Weights of a small transformer language model.
Architecture: RMSNorm before each block, rotary positions, no biases in attention or MLP, normalized queries and keys, capped logits.
Training: a variant of Muon for these matrices, 166M tokens, 5054 steps.
MLP neurons of a small language model. Each row is named by its layer, matrix (gate and up: input weights) and neuron, and shows model dimensions 0-191. Each number is 500 + 25 x the weight over its row's rms, rounded and kept within 0 to 999. Numbers have three digits each. A neuron's up and down rows have the sign that makes its largest values positive.
After each neuron's rows, "fires on" lists the tokens most often at its 100 highest values on Wikipedia text that the model never trained on.

L2.gate39:483492513530494514456491478543441482484534475504454505477470485490502484498490490498496529489454489495497504507486446502503502511494470445537517532490500490476509561465564455510512520487495541490519541469530493502488474493478479508533532516466529522459453483507499459511513507486533468524513521528510481518479485490489507473501505481491563473529493483557517500510500496514511505526482551500518506518502514491501462492514538506537472460481493494484570477506483515502534493537467455508525472529519522504502514508437502498516475530487504484511455481506436494475496499507510547495
L2.up39:497475521550502525516471513527468502463521479500479506494524520494486538493510537492490516470554527510516491430516526464517491558441500535489530496521512491496535532468466500516559528494525465488460513481490484514468491495476531492536451489505506512493506469523497528483506519463475441504485488518483525521492494467519541533489504513468496475513503515489484538518501504524478470474499562511491534495469458515487500504496520533454485522513500513513509445507465441474544491498508515486488492520559520526478529484491503528490523524513477525493507509490512483473528546511506473504
fires on: "a", "ep", "t", "d", "p", "e"

L6.gate447:498474487511500482497513485494514520494516489489494506524493444543517504487569489500477472516547499521496489559473504445492495476506479502458483532497520509437531486484410462489506525482508489451496539480502467487500510503510497484484469529534497503476535458474541539487517518519519521519513471503537488546459472486511493504513566473524494509480499446490505469531545487544521503524460502528493537497514519517479493482497474488469506546484535534452501512475505466460503494521486503469520498493506509519526546547530483498480511511529532483510493477466479504494488531539514547506
L6.up447:474520491497541497499531517455505527512465503509537503491481525551511488477493501493533513520517499521477520508525518497499482492503467493524518514469576525487483525481474481465465501476528472473468562530535519552508501476527473487475496517523506522492495459548528505504471522503437493504512519516541462499455522534535516521504524515484483541492534437495470515486477486522555512473479503499477485485481488494491522458514472504480496537461507499481484519535498499493521480533502485552523473499504494499526505462512489530507519503557511471533465452491482492512508505476492479491
fires on: "x", "st", "z", "op", " cent", "O"

L2.gate517:511481473498524519475535474515495501519507512485497505493496521539471508517501491493456481507493521482511493534495500511496513509537517493478530495477474555514467511476471522517522487500510493504458502554457483481492510528489476493461445492501525500506529499453477492452514529480498536510542474549506519518501447469442493446484471515511504531507508498498490515492527484469517511511463523488516532515512486514496531483507518493453473498495512488500498521534513502539468449501497488477527497459484498527505491530515466534495504474518523481504505476517483566493537454449516537465
L2.up517:510489472497471524490528488468494522471499518467503482504494494499527467542526495511499509547457503537483541497527486470477480527517539479507487479472513545507493543449481511488495513483487491505484445533512478503503494492502508544461515555505506467501492524507511477464533529496518516531514463520492533535495541528509492497491526528522498490475513518488507473449497542487489501494524530459467464521476522472533525467496468519501515546507542461520498521523551496515510509525477509533473508491500510568475463510532515536499479464499514536476489528506457533481539541457499477529
fires on: "z", "st", "est", "gr", "j", "ij"

L2.gate615:502490483481485549484479517556472490507525497520479491508510504492493511475522579508540484563494492491500510499506494523489488507481525512468487522430520498511511536538490449492488500471573540491461515518495498473484470517518517497531481494511511515495486482470487512513507475542489518456495531536474501475513479504526495533503513511527502480503497472547520493465456519489528503519475543547445483517531525502509463483492497491437526474513520522462535479458486490556499485490492508524493479552492465468499526486494493514491516520520510564486465511476512515504488558561495501501
L2.up615:516537464484469493471500490494459580540527490497497487496501507501543539522478539553529519495490468533506519471515481479446489496519559513506512524530505508508520537524472489470515494497476492499511496516475484507534492463464509529450502505479509482509493487513472515505500482522504538516509549506492549475513498493522480451497538517517441491571506479508479498488503517500568508529536462504495484479501483485521488519455483521490488508526531494468489492497481466483516564492494497497502485480515493528491491483498484504482473523504501490507493554469521525507472520481468498524
fires on: "ut", "et", "af", "adem", "anc"

L6.gate312:465460489452477511460492480481495548463476530502489499543484522502525489487469519500474492527535464476491492473464499509454516498475530506436500498477505581535509513466483531497480480488504514518476541502512548502483471508521506485492491503508517496460501463435523535494467478504469498539560495523519508503476535500546500526494512467569505522473492517521501485520456515511489480514487500518471499520511553475477480530546541461538488528484546467496495478476507484537521490505490491534531485476495518472514525469495512480493479448498505517477518560508494529484514469480511531478
L6.up312:510530567514509532495497481467495471520534499492502511496489508527498543466503516522493457534505482516493499539492481518491462492508479513505477473512527471505536475512483527520499453515519503501503491440474513517474500500471509488465493495518478537469457500520470523444515506440512507478505542520526526506481511508526550500515479509497505484473508495508496500537485498503546491524431577497470537479473505508450536513543529537495477525526499512464510535500500523503540481478480522502493528480480506513504483511539488463501470483441531476498518480520490552476530499488514503535
fires on: "y", " May", " My", " Ty", "ly"

L6.gate260:489529456450492521500528504482492521492507495544452548510470468488510475507495492475485490492493502493460479521497524479518530472525535509469552464448480529529482579519498516536522474490493497476518533513536508537499503484495559523502491481486492495492491469496498525479475508485498518539540522475510551500529479525500517523484480483491515480552481494497533534438484498501480528490476515499468511498541514460525509523498534489457474468488522529509489460504478513528513512482549484493537511521524470493506459476499555505518508502558510506510491488494540489530490458466482480516
L6.up260:512495510531527526477519546471499486483512527505486503497523504433492535497465493489511459462507509513502501488507474516545507496536493517512520526497505474512560499499489455511543477489514471476511511490499499498444522518478491492437474485518483513506510519487490515523480498517497457553465462517470491554526534507499472485518502497531489514510484521486443476499473488528486542524452512428489500496493513496481533481519486528547483519502489492458491478507514559514457495560502564499490500530526501491470486498529464511501513477524491476494509524504463473524464477521492466466
fires on: " v", "R", " =", " a", " an", "v"

L2.gate632:498470477486536491470503476474533496484482553479499515516494490505497521459498487454468434494525516458493493511495477531463502515483502466491517498511516532500483494525459515475491494534513482526538514483524509450504483462505512524538494519492515471500480495505546536450539443477511522484460528533539518532444519540495529520511509491529480486505490528507512465530427525504489547567485519489517503513506513530503520471518535489489461489491479489443487565540474482498499515520536514517528479536474455479553529495519493492495491539461502500486530529517509513550540528498493546513
L2.up632:492548456481502498512520494502513508513505498457502483478474486532519503475456469499532519540520520507508495535494502529492489520500534481477516483525548537528461478465490500547498493458523506483478491477462462491518501469484506486540547535518437530484490489525542496450494466458512503495492520480454526508466440523485488560504510506504493485534569487512494519495484489567485528509498519500467509552488533500537515478519521482484531525526497475492481489456524529491513498478460488474510509523461480493516466496515564503498497496508495512469496512536462480527468569527505497509
fires on: "y", "ty", " Ty", " ty"

L6.gate160:506458491500509496517483494490502473478489538527506508507471509508519493563483489499499473514490525569494508510503451475498498499550491516505487495497481508524481473486501499533484461513502537470458500511482527526459510530546522503475517490516495503504492491509482529479483493469504501478484502521487550519516519527481510522498474509468518502495540489535517505526531484484481479504515557463503550509541478491505511515550490486547525510566490501498522519513528477508442470501513495518522482525458561488504506487480495513555564501481463524552493523530510502500475526527495470500
L6.up160:516454524463482464555540459510539510500526500487522520476499492494508476531502483512555491502531495501556547521469492522500510498497510500518473543513516510516467528514506507489528526507470488505485483499483523546480487574529539502511510510507528493498465481543523475567443460502484530492482465513531487498503499524508486551456498491504536476470477499508516508472500470515506492483464483518501520515485524527491475501483451492532500455541518513489468541544516521490466511455448531541488504481504477504500534488485543510473467454511533505502506506446506507557506525506492488458
fires on: " United", "ss", "aining", "nd"

L2.gate470:483482517508532474501504475515533510521484518467519522527462473529497518511480459501518494486509504502504491516527500465480531491477523464489476466477494503531467470531479500496495501504516464490524530464470495523470454445577483539524494510478505494466487465537515517461526496507476458479533513475516472519515502486514540491511511511528468464508526481474492507504477508529488518500524514494480472456496539461552518489536540499496508494529487460464510499521495503510506521503502545515484538500495457499503473507545487498527522489525463495450520499474536482472473512482538479446
L2.up470:512462469480483486502483464471474479522471538493497520501476524494508494543526517544511490549540520459482490557484490491467512502513446450497488513516515530504500491477511467533457498499526510489506486498510516490505455463499472497509498523465520539452494500487465504481527508540529489535506535504491489516534479517488462491501484535483529511517554507494487501521526525526514497496487456549464470510493486472571523501481510488519475509479510529492495519500484540508511454498506478535462524483538475545468467481501486499512518481508528476492469524507537507474462497485493503487
fires on: "in", "un", "ab", "oci", "ist"

L2.gate52:512515527482506525518523520483527513519527486489455526469496462465521471497480478475541485508485509497488512536486495519506464465529477489520513477462488529551518495473491486547529464507496511473513508496526474488509492506473525514512501476501500495482529500487482492482499499498500519507516495480504499528540502507521515536527487481507507475514504562561543486501524454524533507455489482491493503519467501512504523503483534521468491534504531454549451468480519501516516444518534559518545510506510497529530512524506455465470523468523468441455536532485507504480482533471485507483
L2.up52:496490510462508492488452563519500474529473495498479511520538518463484494517492510446508458501501480500521516448503517467501465469539519532558487462461467530533528550514449495501519465518480522509495467488517473515503493506454536442558517534493521492493523494532495522473508489492516531498486507498528491528515534479546518490507498495503480480453493536492538496509446472509536540488490501527484523559516518495502524502503504514504504451504500488491486505502514553472528510498488522469560523482511441506527493488492487509496516489435471519490532493489480448465486498465517482518
fires on: " v"

L2.gate335:507460511466482499506514468537530493459530488509499503485517533498489458450475527505520491506505498478462521530520534482514473470542490529483513461527481484483490496509513492495516545491516540453519461520505536500511511470478514520498510531541507488528501537551490511462513485496474532519521545431513499539490468480442509514464459467518530516478498465470538494525489519543459510480500556495481506475509475502518500501455515491474493492511533507529463518499498441506459494516483517468539468469538513457529519499484489498512493488531489523492498483523479475529497479512510512475
L2.up335:481484460444452484492483484483463464487506505522516549547503494473487518503500487467481484474482467466483480512542471543508491489473468484493473538493517512465525509508511497517503520531502516512479517495497501525521554512439495528469526486481501503492488512502508500514476475508517506503488478468486492491512457531451536499498505444525509489521463455492506492493483511502508470490496468519487507520479469506485561535492527454473494489472503490492506471485497508516462491528533494517482484551468518433488509444506541527495496509542530457517489510470489544497531490528474538482
fires on: "uc", "arl", "ed", "amp", "am", "ris"

L6.gate358:522497504487464511501492516483513529513485493480517467475495534509495473439464488509468487493505508472488496522477445493444525451470449480502487493499511543485516528522512496515513473510540465500495512480465532527542527517469514481546523494458499484493480511539508492507529500441467508502490445482449531492507470490509493506497535468531476498473498511464519476497483455522506512500525498456536525484503484504513469515541493479430549572476530500445520490529497514536494487479483456461513497509534533522524501500464487521486490508515517517513472516489515506473512530515487511520
L6.up358:483503507483486518525537448508471484508522463453527541538520530481509491483481506516516480497504522481471484503487528497508489483471450494512507478438513532491495543511537447502494538489484495529550534510487507481502492507485456507506449480475487468476472513505503481473482480503480485468523479504479544547469509533415473564509483528556501487499522506441455479492521565511468513457508513441488475512478500497504449504504491516491540484497471480504494508474543531529553520508522486500487462503472498531491469501460467517512503508504531523501524494509503540530476479486505515521
fires on: " is", " was", " are", " has"

L2.gate482:477452521450501500507522483507516481463496463484479487489502496502480496470512488531477515466472473474479529506499507503497498504515490531515519489492541519482475507508531516536489508476531473525512476470499533529498479452502490496532533477527519449531495512466549488533508515499478506526532498515470490521525527519507542509520501499484495539541498476486497534482473470498469515516490477504481499498498530493516465540493505504479520494533531458535525477542486469451483507506525499501537509531465523450506521515505517530493510569541447493508491523514517471544514511525498524507
L2.up482:471464502460535507477473481516513475484486525467452533511485489481471517518512465508495481521494536492501493489501500475487539500498458539479519535474540534496491473480533507549501488472503519495494520497529468547513499490487520475484515488494501495503492526524512482446524517497490484527526524480511506496503509528510490484492487469456526505498471483520505535512504484526492528523455547523461494500485534552461514482451519537528503490489491479500485491533480472497463470478466466516476472493501545521510535502499490528494506529529462461501519512442483472490467509505480468503
fires on: " ass", "ass", " art", " activ", "ern", "ts"

L2.gate199:498435530534525495517498499508520453551498442516493454535493484470472499498523450463512491480532488532511484509497476481504502479519515503512506451490466542484510530536545466484521539527543508503520521472502511473507442529530472494540473482515475507498505510466480513512494509512502516483472477496505517477509515478462475526509496518554464482475579519509509517548493528514503506531501544531514496480499478481488438536488518524489475491493498500488513533486491477520470486502500472466446481527504473491524465482484542510502533516511513496495536510477462455538484500486519522526
L2.up199:472491549516511453529520496488499498486530483492489513488497542520500500504497449509525485499529497477490482484563490481511510533455500496519524484478488495495540499558530487501527501499508521511511509473457540498506501540520525540496487530489485510431498488472511502433472487512482488453482467494501484526512506490465446494505487525469515502505572500496505475499508443487502564493551508516466482445508508506532511494506493487513506508505486498505498518520522522552529551511491476503523467526540501482534508487538461508483536521521505537485567508497446477531522495502453531534
fires on: " is", " was", " him", " it", " went"

L2.gate449:518526483490505444490499522520511498518502521484543516530494528538483495482549498501530508521496517473535484477520477517494486502487542506517523508495466560509517474514466472487509460563514417501502478467486472480505501478534560476551468485481509512518468471490527444517501475529511500514469521524489532506504510510508475532495549537468477517501479465520504487483449537490496514519498514535536477460490442562521512484503505483486494497477494506466511508546477463544505480475478537498491483482499484502488493505463451483507495503502489511504454506494482512509492520549523477483
L2.up449:502505481522519521462517522465528498494513533476495509562526503534507500511506535451495498529507480461518467504539489527497467504489497497437496568512477529516510496498495496486509485523482453531475528513491485526489491484481555506505482504445541518533510523540502476514500479592542498482509467512469515473494543516479493491483508484486512466488451505538478470481478526483504511515463502540538529507514501513555503504502489467529482492500515475485533509532494499509524498523515502475510488497531478495486535504459461467534503490490526502497526525479473532469468514522531459471
fires on: "at", "et", "air", "ut", "ult", "-"